Part of a small language model's weights.
Size: width 160, 2 heads of 64, 6.13M parameters.
Architecture: RMSNorm before each block, capped logits.
Training: a variant of Adam for these matrices, 148M tokens, 9028 steps.
MLP neurons of a small language model. Each row is named by its layer, matrix (gate and up: input weights; down: output weights) and neuron, and shows model dimensions 16-79. Each number is 200 + 30 x the weight over its row's rms, rounded and kept within 0 to 999. A neuron's up and down rows have the sign that makes its largest values positive.
After each neuron's rows, "raises" lists the tokens whose logits its output raises most directly, leaving later layers aside.

L6.gate601,205,192,205,193,235,229,243,215,144,212,250,176,214,203,242,197,184,213,175,197,195,177,220,194,181,197,149,205,168,216,185,180,126,228,194,203,203,231,222,217,176,234,198,219,260,212,183,241,204,185,156,237,191,236,222,173,196,200,224,152,223,175,217,167
L6.up601,179,181,161,173,212,213,176,189,194,203,208,224,179,243,245,191,208,200,214,203,226,128,167,205,224,143,150,131,271,197,180,268,170,182,230,203,220,170,169,213,206,202,198,188,202,222,237,247,270,219,255,254,208,219,157,146,216,248,209,194,227,157,191,155
L6.down601,238,227,235,206,169,191,200,204,151,200,220,184,218,166,206,219,216,174,227,281,197,214,223,171,217,247,211,196,135,192,192,235,218,218,197,223,221,168,184,195,130,148,216,200,190,253,205,195,181,186,116,208,146,230,192,213,192,232,228,226,200,240,194,176
raises: "is", "an", "ale", "a", "ine"

L6.gate209,153,178,170,186,279,183,214,198,137,179,235,231,176,205,236,226,206,232,177,204,176,192,245,165,231,255,184,146,252,251,204,149,215,239,211,188,208,190,214,201,226,216,165,162,171,224,224,213,183,193,242,172,225,190,245,207,217,251,196,206,213,185,170,240
L6.up209,247,168,177,234,217,178,220,199,202,218,205,128,199,249,214,187,163,160,167,205,212,174,233,185,178,168,122,213,153,163,178,196,168,150,216,212,184,175,203,199,222,201,173,180,224,175,217,240,192,192,242,210,194,222,203,224,194,206,165,201,233,191,118,150
L6.down209,179,174,175,273,174,104,163,148,230,147,199,171,178,230,221,183,182,234,198,218,176,142,212,182,177,268,214,183,265,189,168,191,243,200,180,167,189,241,213,207,161,198,230,232,270,216,199,231,181,174,143,203,229,192,141,242,162,218,201,233,194,177,185,189
raises: "tors", "bia", "vision", "able", "eva"

L6.gate195,169,190,223,215,192,146,159,217,186,244,220,157,159,229,167,149,255,187,216,184,251,169,163,183,192,244,202,151,212,206,209,165,217,211,244,198,182,230,198,232,207,257,201,227,218,222,256,209,213,193,169,169,187,227,206,178,151,246,201,200,207,171,216,213
L6.up195,192,156,205,241,210,226,153,196,174,183,158,199,219,137,221,209,148,233,185,146,178,245,234,220,215,208,220,240,203,187,219,170,215,208,219,201,229,178,214,182,165,206,154,199,185,132,200,157,188,171,204,190,204,219,200,223,136,223,184,200,192,192,240,204
L6.down195,192,148,155,200,181,208,257,223,232,169,172,138,191,173,236,227,190,230,166,215,223,183,228,168,197,167,200,223,202,196,193,169,207,189,148,225,175,233,196,138,171,193,228,191,285,192,225,233,169,253,196,220,178,253,223,183,212,172,186,200,193,228,223,218
raises: "itude", "arian", "ation", "edited", "ade"

L6.gate492,255,169,227,164,180,211,241,201,181,191,228,236,175,220,171,222,227,209,208,163,230,204,149,200,176,193,251,207,170,189,177,132,186,137,175,205,234,233,136,218,215,178,173,156,232,227,203,226,200,175,201,225,234,149,188,220,247,198,198,226,134,186,233,156
L6.up492,160,274,241,189,184,169,249,250,236,212,200,242,214,226,152,273,253,131,234,160,212,192,239,142,204,223,148,245,184,196,208,184,202,231,231,193,181,196,203,221,195,174,172,200,234,222,189,251,219,205,130,170,207,174,207,264,233,201,245,221,178,169,183,186
L6.down492,158,199,210,188,216,188,174,233,172,213,209,205,199,193,184,209,259,201,191,238,214,218,219,210,164,243,135,244,244,168,224,240,203,194,148,200,273,159,178,200,194,246,170,253,202,237,176,208,238,168,135,185,157,225,223,166,203,254,226,187,230,219,243,194
raises: "ies", "ically", "ist", "y", "ines"

L6.gate143,218,234,147,115,207,190,253,184,191,209,245,202,187,216,283,203,210,195,191,240,240,187,199,184,192,227,190,230,162,185,121,194,183,190,193,250,258,208,195,207,235,238,238,190,213,228,180,215,257,215,195,167,209,199,261,142,208,203,207,203,227,173,206,172
L6.up143,211,169,207,148,210,160,212,199,221,192,236,199,194,183,180,262,230,185,231,181,213,199,190,241,174,180,119,236,268,216,210,224,223,156,199,233,233,184,199,226,244,159,176,242,207,205,228,201,240,197,232,222,209,160,227,174,205,163,181,226,186,175,148,205
L6.down143,170,203,173,226,177,204,206,181,156,196,227,168,276,210,156,189,191,205,196,198,193,183,221,229,174,189,194,218,156,195,228,207,160,183,183,208,207,168,249,183,153,245,228,236,238,253,209,211,195,186,182,236,204,232,191,238,235,241,199,197,170,135,232,205
raises: "ible", "air", "ive", "ome", "ement"

L6.gate476,196,142,203,216,232,213,169,180,190,172,169,146,231,198,154,208,184,235,150,231,200,192,218,141,196,274,189,178,169,170,197,222,173,197,220,279,180,206,181,229,177,218,164,194,199,201,193,239,203,215,195,194,211,146,235,213,190,215,173,206,167,173,171,145
L6.up476,156,196,211,153,225,242,202,253,217,178,166,228,185,217,147,197,206,231,219,191,193,208,179,195,233,184,180,182,204,214,196,165,205,216,199,204,187,205,265,175,219,190,166,208,204,182,184,138,182,246,215,244,230,191,180,204,155,127,165,158,227,205,152,203
L6.down476,234,218,243,152,206,201,175,166,177,175,208,175,210,225,208,210,150,189,218,251,197,194,177,163,167,162,194,230,188,202,214,240,173,229,215,137,197,218,182,254,230,175,224,220,213,182,225,205,180,176,169,236,203,246,200,161,230,236,169,243,147,188,202,231
raises: "ties", "towards", "aries", "cle", "ability"

L6.gate331,142,194,161,197,215,215,219,193,207,174,211,250,181,231,204,191,234,214,189,192,145,234,227,187,187,227,164,306,220,264,181,182,210,217,219,219,175,227,159,234,195,226,216,172,233,238,234,211,214,185,185,202,208,179,236,185,220,207,205,232,166,194,232,242
L6.up331,244,174,269,164,163,247,202,250,211,217,242,209,204,179,188,261,251,222,211,101,217,161,165,195,219,183,227,259,214,198,239,192,197,210,162,195,167,180,207,223,186,163,202,175,164,182,199,226,222,201,250,188,201,202,183,251,185,183,122,200,213,204,245,224
L6.down331,164,179,189,215,198,226,208,198,167,143,224,219,153,194,212,157,239,243,184,190,207,241,205,217,223,236,236,212,191,165,192,232,223,205,185,175,271,156,195,191,207,229,165,275,246,207,197,200,200,225,168,205,196,201,265,211,206,194,223,238,144,213,158,214
raises: "ified", "ify", "ted", "ter", "ised"

L6.gate324,218,183,234,185,229,167,195,227,225,191,201,188,217,311,284,207,183,222,197,186,232,240,229,209,210,239,189,252,172,243,181,211,240,203,203,199,189,228,153,271,158,224,188,178,185,167,197,192,169,156,240,184,186,196,208,170,168,223,189,205,181,195,241,169
L6.up324,229,189,209,292,181,145,135,263,158,198,221,240,242,199,201,230,183,187,165,187,187,170,215,190,182,287,151,192,223,176,197,156,217,200,235,229,179,184,238,171,184,195,227,192,240,227,213,216,157,222,221,205,207,211,246,173,180,183,249,241,198,200,217,145
L6.down324,173,195,219,187,171,262,199,213,204,256,196,182,204,177,203,168,202,167,182,176,185,136,189,173,210,241,175,134,195,108,197,182,179,183,216,207,232,125,152,229,183,197,172,208,181,182,185,238,195,138,255,239,190,185,213,152,206,171,180,191,207,280,195,186
raises: "ative", "ification", "ard", "ify", "ional"